config = dict(
    init_std_o=0.0,
    decay_shape='linear',
    final_lr_fraction=0.0,
    batch_tokens=65536,
)
MLP neurons of a small language model. Each row is named by its layer, matrix (gate and up: input weights) and neuron, and shows model dimensions 0-255. Each number is 128 + 24 x the weight over its row's rms, rounded and kept within 0 to 255. Numbers have three digits each. A neuron's up and down rows have the sign that makes its largest values positive.
After each neuron's rows, "fires on" lists the tokens most often at its 100 highest values on Wikipedia text that the model never trained on. A number after a token or word is its count.

L2.gate824:139144109138091135131105108192126133135143160119153142131173098142109148169149148130125144099129147167134131178096149155149122104072148159137167108185144205125110124128080144134119095130098160129145101074094101130127090062133140132108123129149139118113157143144142156149119135125130100131174119164130156139137120117093099106128131084134114129153097155110104120107125137140134126110109145158065147073122103091146154123152149155126092107076135116142136149095144147129130142134137156111125100144106133173149152139127118116097119144158132153107090178103110141126128093106153173094132110150132110155091125172101124087115134121107118167136151104138169146140170130136170127143147131104140172090133107103100126127121149145150087148111148159150106136151112130113151176103136124
L2.up824:139120129108118097150138108121110162131158142107116149150113142162115100124128108097099139095103151102096138137106132141121133096131120112131129142147160113106127108159099113140092153157141114161144125145178113145114131145145141112153081094126104149136131124127123153109082131131145130160106094165165143106117089083154153117097106135156113086084120149103143151142099146149100142128084130153115114074139110137110135157087145112089150089151109153129129115063140122163157116139104104132144125172129118139181144156127129072101115139138122123166131161113130073132104121140153162167155134123147122083109162114141148103150079171136144168093125100113102158140149132133139162145124155087097079104151135125119160108159133151140147142147127099064136141139152119103112155147178111
fires on: " part" 25, "ig" 12, "ade" 9, " coach" 9, "ie" 7, " element" 6

L2.gate248:112139145131150141142125123108105124091150124111134108130115100113156152098113153121163128164083109150157170172136151111116146122134129091109141131106168123139145084122126094132090106105176111151157120145152138140130112135148119164151105097128122075158065138080109164112156127185179093127096157145134110134126128156089159111095144148165127077158150148143157162117139113130106116106080108168116111147089134133151109133160139136161142138152127176135147086144076131102137159157131127115113144146087141117102141153113155135100124105115110120160148118141133143148155146136176141109104156136104183097113149105143145121111096088123113118086155171143129115139102149142158124178132105136182162103119110115160152081102134140126134129097121101119113141097141165157112153128122116
L2.up248:127132126114135142118114146166080153101113149143114129099135135108153135119164154108150149130125104132135089134147167127134099109138090142132132135092101126168155134142138140138134085136103094103115103147141086109128101147102107135130092151119158134134135110122131134131131128153118116144099173144193069138158151153151088150105147137113109116128179162128105077096119137114116096101137163123102120143159117113143129079138153120080176150116132110128094156093107117091155146065122118136132131126117105096118141135129097109147150142136131149146105084165119151120161119176140127157123096125119104159114092110115078120128151077146145076096133145077166106135139134099105091140126108156179117137120153124171140125137134115162097138161085148099152112101103073135135081118088122
fires on: "ib" 30, " dem" 11, "it" 9, "e" 7, "eb" 7, " that" 6

L2.gate984:091110159097095104150115070143116131131118160145089096188130146136127070143100148146171124159152161145132170148156119113141139149104131151118160152107120146083166152160121150104121090138144126094123102161147129180139091130104142115118127099103175123093113077123094154134108166123100179135122127092150119117103125139111149121119086125114125132141133137145127119160153110132113143119140172093093091120110159122160086086091166127101139179160127151108142164147100107156084121122160119160139142139127123126141117155135091138125130120134167105138118172139112146152113114142187145123147131143168166110169127121113139143106101104143110116132159120111135156147126092081119105119149150124097111116120141098084087101102167081148141081132110153137149136123131135145125103142156138
L2.up984:148158089159128106080134096150135151132153118136097159113129125172059131120156137141093167140110152079161099141121097129106063175096100139091139144106133128140136146091165121148168168095119138136134128120122137125166128117111104110111115159123124108107122137124099122121106109141130098137149159098163129123146079154122104160120108099121142143138109158129078128111112098159178119151131142148133100132102151085114106112116116137096100157129137159124149144140164150113094112118145151129118100099130103150108132151135133112132122123116158157120124108133152088133084141086131134084138105142095140143135113142130150121140122105141141151127131132069083154105084113120110134147099077166127132101112155131104183162142159136137162114074164104175134129120106110095177101142150166
fires on: "uc" 31, " by" 27, "c" 8, "ac" 5, " conc" 4, " producer" 4

L2.gate482:146109168134120138097128127095126123118127149105115125097152139083124086123138169109144169164168138151146190112130138119130096152170138146106115140109148168081126139145138138138128107197143100149106120112145136129143112143130162182136126120143150142148121169151176152097126164110126141124149141119137095148156123128111122155104139124143123154158160125138140099094141112172093123155112155163079123102149150131137159097091162133111141092161103143148150134111075103138143113111115132111118115103135148163109069144172139123127133130125111167101120071136133166145140128137136162181166092121139172089103112103123144128133088149124147174138188160130120142142134085159154155138108123093145116125105107098152110062106144149131135116122159110079113145127117113097147151131132149
L2.up482:125083144119113120150103110131109143131096112144108131132159059165082130162111126183128138139167111118133121155138110139119120150118136152127180133098131121151118132103128124101116147142134117099152096092108132126135137129160157136128112180126164113057115122103202146119144144143154122132108155140102094139097128159130115153077151158132154144166153162113142116088165126152091161125156164140124129106141088103108156126110141108113141122137118169118155139120142128088132124067111137144104123105147072136167100094127098148175108136164137156128127119101142121129129131126140151138176059134095133088113124110126150130081134163086112135087124157123156114100146136100125140138160100128161117116153164086126106116110103127164171129121145084162109149117134167120129157093108133
fires on: " high" 23, "ac" 16, " sec" 11, "uc" 10, " rec" 10, " ground" 10

L2.gate744:106061135164166115116097106138186134119093156134108095114112148155163123177110149130148088121153081132111151160121107154118151149095084098120130107137165092138148119126159151111118130172150145147135113129108098113155134111116136144138098122102094165127109112138149115157170124155099101142113148114122121150151122143121131159148129119111126133162140101107163095096071135165138152127144136154096115149158138132115143098160124120102143092140149132107099124176122112132147130128082153144122140172140140176126129118129179152088114115134132120086076130128127136112155120130146144123163112117128150130162130178165135122164136133114132123099147139095127129116120109144093132135135190175114142114104154114120166135083143135111137123133137130153119125095140096125122151122131137
L2.up744:159092145157123126149101142107152157137128098152143144127160108114138146120152138169174117158101098106130150118108131119109119141161141143172132175107112143137107150134133132144074112142156135124166153151131153115122119148090141140144079113095111151122169098129098125122141100172155132123127132119112112118171122143111138135186122132128136110142096135115181134102121124141136160097146125174113141153128125123134142104101160111097096138120127146133056125141143102144071118176123102109120109124123138160077161132129150119087113112133155104127146085117135141091100185143137136100113128096136187091158143126163160137151172129111116123112155119107133095119094127104128094143123113140146141113094135129120123173128146154127134168122101126088112124127141133185115113122138134
fires on: " record" 16, "M" 10, "al" 9, "el" 6, "Z" 6, "eh" 6

L2.gate454:141134163118094127109149101107139126089136131127129089107131108080146100152113165144114120110106108164164159114133108119121155128109138123125190134181166093165149097118135176135158110135166082135135141093115178145111176107100140125153123087172118106114134139173111103108166118149163126133163144137149125123072111095128173122107139077146126147104144165082117162151129150139108137111129173129124132125088131132095121148127123160140129150118113107116169129158108181131174127167125115111143145107131101122136138138109153152119133141121136138120107126115073140094106139115150128106113148144132055131130140113111130157129097141122125165129107155101139112152130107135167145118141156103129142130114120077130122107149109125149148137124136135140121127146114125141154097135097115
L2.up454:144123139173119158142134153095158121180166117157111139130127118129091102087168136140086159127095139134113173123120142102148060147152145123163081170132136157129116153119145147091097135118129153143103136128124111130117095146101152147147132115157097122137124162112166093120138112158156133127178155115142111107106107160128122156115129123111107136132132138150165090147134089111129146124129057129096123138080113149115130099112134123089110094091118147124154112162166133126129107177119151105097132102107154103099132157136156154134146152144075100122115139111138111114158134164144131146145160125075124110109155133100091130125115111102101131096116148146133124093099131111128158118113122135136111124184145117192091139071125126155136124170103109103096145124155156154144139099150131
fires on: "ill" 47, "ull" 13, " Bill" 13, "erg" 7, "oll" 6

L2.gate1021:112164144164132116120104154140130154092115124099121114110169112137143139122135127146108098113151156145128150139132138087155125136093139124108147127136150106147165119116108108144153135143138138106132121128114110106133088086101134111115092135141113097125093124103147170174095150125117156149143193119078141158116107148151145144129192123172150144127126150132135079138116093124179187151180113145120106114137127127145122150116090106122143170099137132092158104119135112135115125135123146133135124146136168104133149122137112127098101150117109163105118122123116123151101154111147129113154082164137166095156151140143130106136132098178130116128144125159177192157124091105064140158103078098087155110142128115142154123106139156117119140097100130108129127162119187135130141158124103
L2.up1021:131132101087093097095139171154124151086152110089123130133101161121169128124142134120124178125179156128087095110149118128131129145111117161127147153151169118114127147119127119124140108165152117121183159160123140094116104096108132148184139135140136147144126154107116160135113116176074093151165140120124105114138101157151160148119177145149133124141131131120105122121142122124136057112145147118094121104112128140096120158125096136178123140156147099125108085105102075109097126151142138139151165115140129142185126094112136165164122094153125110078138145174166149104138124138118116143150148139147148138103118113133170096076176141109152122052135135169104128086137161146081137146115157096116149128114150096128162124141154108143116147176121134115127150099148149139113160132135157
fires on: "itor" 17, " sett" 11, " President" 10, "ator" 8, " num" 8, "iter" 6

L2.gate105:137090158163115126150129121126111130130112149086146124163089138148163137133134056113139132112123148112143146113123169188110150142163123144137123123085139107147125135105184122148127152140175127105173122132108095119141151085123112180167126128095164099148119170124099121144142125137128124149162120159179143119140164115132114128099101146138151116100124108157161132106128092101158131178116101134098122115099148157091095136155129148116120102137139125152155130149101132136152123112142120138125123099110092147115122093152098115104076071113151176128101117093138125134165158170155147131107121164159085111152122128117097124139149139156090083121155099123136139088130112122142164198117106131103138142180152084087171133139127113132149178137095121142145096102128116116116156157118119
L2.up105:154110187166135100167155111116160103152114122125151136141091167116140096153157085143155161098155128100098145126145143175128100144120106118082157116141142135100080110124129131145170151126159134144133147130130102140124134140126163127129112109111092108141180146106135141108156130132140137113117145134139109107141177186132153162093127103117085112113093143107138192157116136101127128182154112136116119136132126118117121150125104111118084133066158080107146133151117121122145145155171111169144145155121129143132146121118101163124130089139138138178129112112114159173163129142133113116125125132101095155112150140106146151111096099138154071087140121108089125147144146150154125119112154119153130172131125107120163145080094111138135124101110121132126081119165095180143153166134148
fires on: "oph" 18, "erv" 17, " adv" 11, " dev" 11

L2.gate474:131087117121112125113142113081155181158099170120155105160091121103133097162130191122104087166127116125137134157142111097096120128155104130120129145126093147138141088096136085138128141108105103115143103104071139119103090124140147068112126120090094151091154130149153129186091143170109134155100136142143167079137132126167147156121094161140088146123103103136106107096099128125141156123108134120136139123144137098107094101125124130113122146105172145083127153136157141112094125110138099156135127157155131081145159123127092109142163111159179145125108100092168112122128150095142125141146115174119124153098100134107169138157117125111112141113139199107148094089168107126121112123127165102106127131155142121117130108170147141101143146090084102141128096123141170105139115153095121
L2.up474:086093172122112104100129111149167149094119131097138095144098083163137066107139124183119133167168153138169085140142093104123110083093142118172137179154145111157174063087138128112119119138116149146116083096139119107107136133165125096142146121101144117083112119139190097164106124129108107109127138122142128109125171111146148142124106135151125162159123145131149149138121136114118131139108159090143156100100090107173137099140133053103105143125109113127085147156140099124134149135111141123173096144132145071140101138106131095152148123151103133132111094169115112113153135109123143150136137145122106114123131114157137127142133138106158126095112113082109122095163154089105134120165129133147144150145125183114158128115118139056166122114106115123141118121099175124123139129120129
fires on: "ers" 33, "ents" 11, "ists" 9, "ors" 8, "ants" 8, "s" 6

L2.gate441:091117130085123145109102139137136158149101114118138131094101074140183139098135091096129144134143125115147109126146118120129098100137116144118136118084146166148123123088150152139092092131163128117118115112148153110125095091125139156084163092125117134137129113143151109113148122136119137127115131113138138092136170178164131127129117139125099132080124095139150107141106104143155157122126129098141144129128161121152091130107072123123098118115149117115141130136155125121133106111123118088140126107076151098188118174124099089100137128085150130121125162160166145136158134148108133155162112187100113132082119088074140116122114133094118141115149155145082064104140138125144168149175089119146130147119109147095097107119117136132163163097149103131128160139083130060111139087160125
L2.up441:145133114111148136122113123108109158082118122104123130109141131128139101096156091132115151116124169118152112120099096131172112119116185140106108084149134116140167117126138133132121094087139141122160112126125139141142161151099149146127143141106102135149106122100148130166147131122109147106166130167153127133069116112120120118104133111133099152098127075152134117144134114157126155155176128136169105099127110099118096120098102136140137100094187174097130057147171109154090112089043178123148146134129112088139077130088111114096115131143138117101152088111128121118092151108090118140128133143137133136079164089114168157089103150146157141140089185108134107128158137122128119154148147168097108155145144107128091124153163135128150108131159074128130119130138088112150131111163090
fires on: "l" 41, "lin" 12, "in" 11, "at" 5, "il" 5, "ux" 4

L2.gate395:116129114097087192137126102135104145091141106094106106125100138098110124133162118113119177132145130166204133173133109117137170126127134131091134150117177142112132138147111157110117130124132135120125109111089117166160117131097128115124145105094114149121085127136144102121167133105151140115098127138099146137137151168057176097142130143114085130113146114111130129149097166116115121096140159108123123134170130162194149140120125135128152143102134099128120141104137157117079091116119152092153110127137148156142160125142107172137142159114177091132100132117140099118100142136124146178080123134136159145105140160140151136110107152159144145110163154125143112078149133125119124150118168140172135124144150087126146101132102109105143116105178115121118139129129157097138116137086103
L2.up395:117169136141138108140128103112124126071122130137161142068164123102133114125152143136128119138167090103163124126122163141118105093164146146153140138118137131141125146124150125099104107161085133152123106096152140130160156134140125126067163115123182158119142100130144154088118173090135094126126172107130134115137113139130152116118111135138122112135134085170088108142095123133083136147105158140105106104134102131110105100146053098144162129118099123148139151137117154113097175091122155117093120146135156150132110101170102134119184153141132085162110157137112089173118112140126097101138137131129165138133167136123098106116168132147150107060108114111153128133100087049117166122093123112154142141124098094139155118103092098105113094176116140133145118159116150107143108113111123
fires on: "as" 18, "it" 8, "atform" 8, "its" 6, "e" 5, "ag" 5

L2.gate232:111090095127138136111161091143136158135155094140114186114101085134115097120126071130108132144163131088092110084068136158137115112138138160131137120124162138141155126109119139120110144161133156137135143126092115127138135110062117116125153095106176163104082089089121134099141084102132087086117089144148128132081120148154152146111122141166136134105124130068149088171110142170128083114140097096097122129123107114101173131111142118095129103113137122102136142121146143087137139114123154091087117122107107104160142133122166140155146135113109105132116090175185154122135111147171109124155099141113171130090133145087130127083130097120113146097130147173115159123131122098071168121121162128115133150159118117163112128119125130110148137135130082158119091131097099139115131139124088
L2.up232:127159143115158119126128166140095158122144134118112145115102116120166106118114116103144121140103102138170092130166115128125132108113127133098165144093100141076122100104118141144124139082092145119126141096151120120123165110114115143119147108116131135163128130175165132145132141141109148128097116134172139081100156133128147126140150082124121096099131105125111137106114129084162153157130120086147153141110098120132099116113118108094089148099134103083113104127117124109171079136151141091151110136125128103142117125126107089110105134139136114077172142179161134179155136159128151165124111139136112152139139128068098172128123103098086096124110112123120141163159143115176122166111146103130127171161150136128130143117147151112124127134146133094097143107077121091136137100136147
fires on: "at" 37, "l" 16, "c" 13, " qual" 7, "n" 7, "ph" 7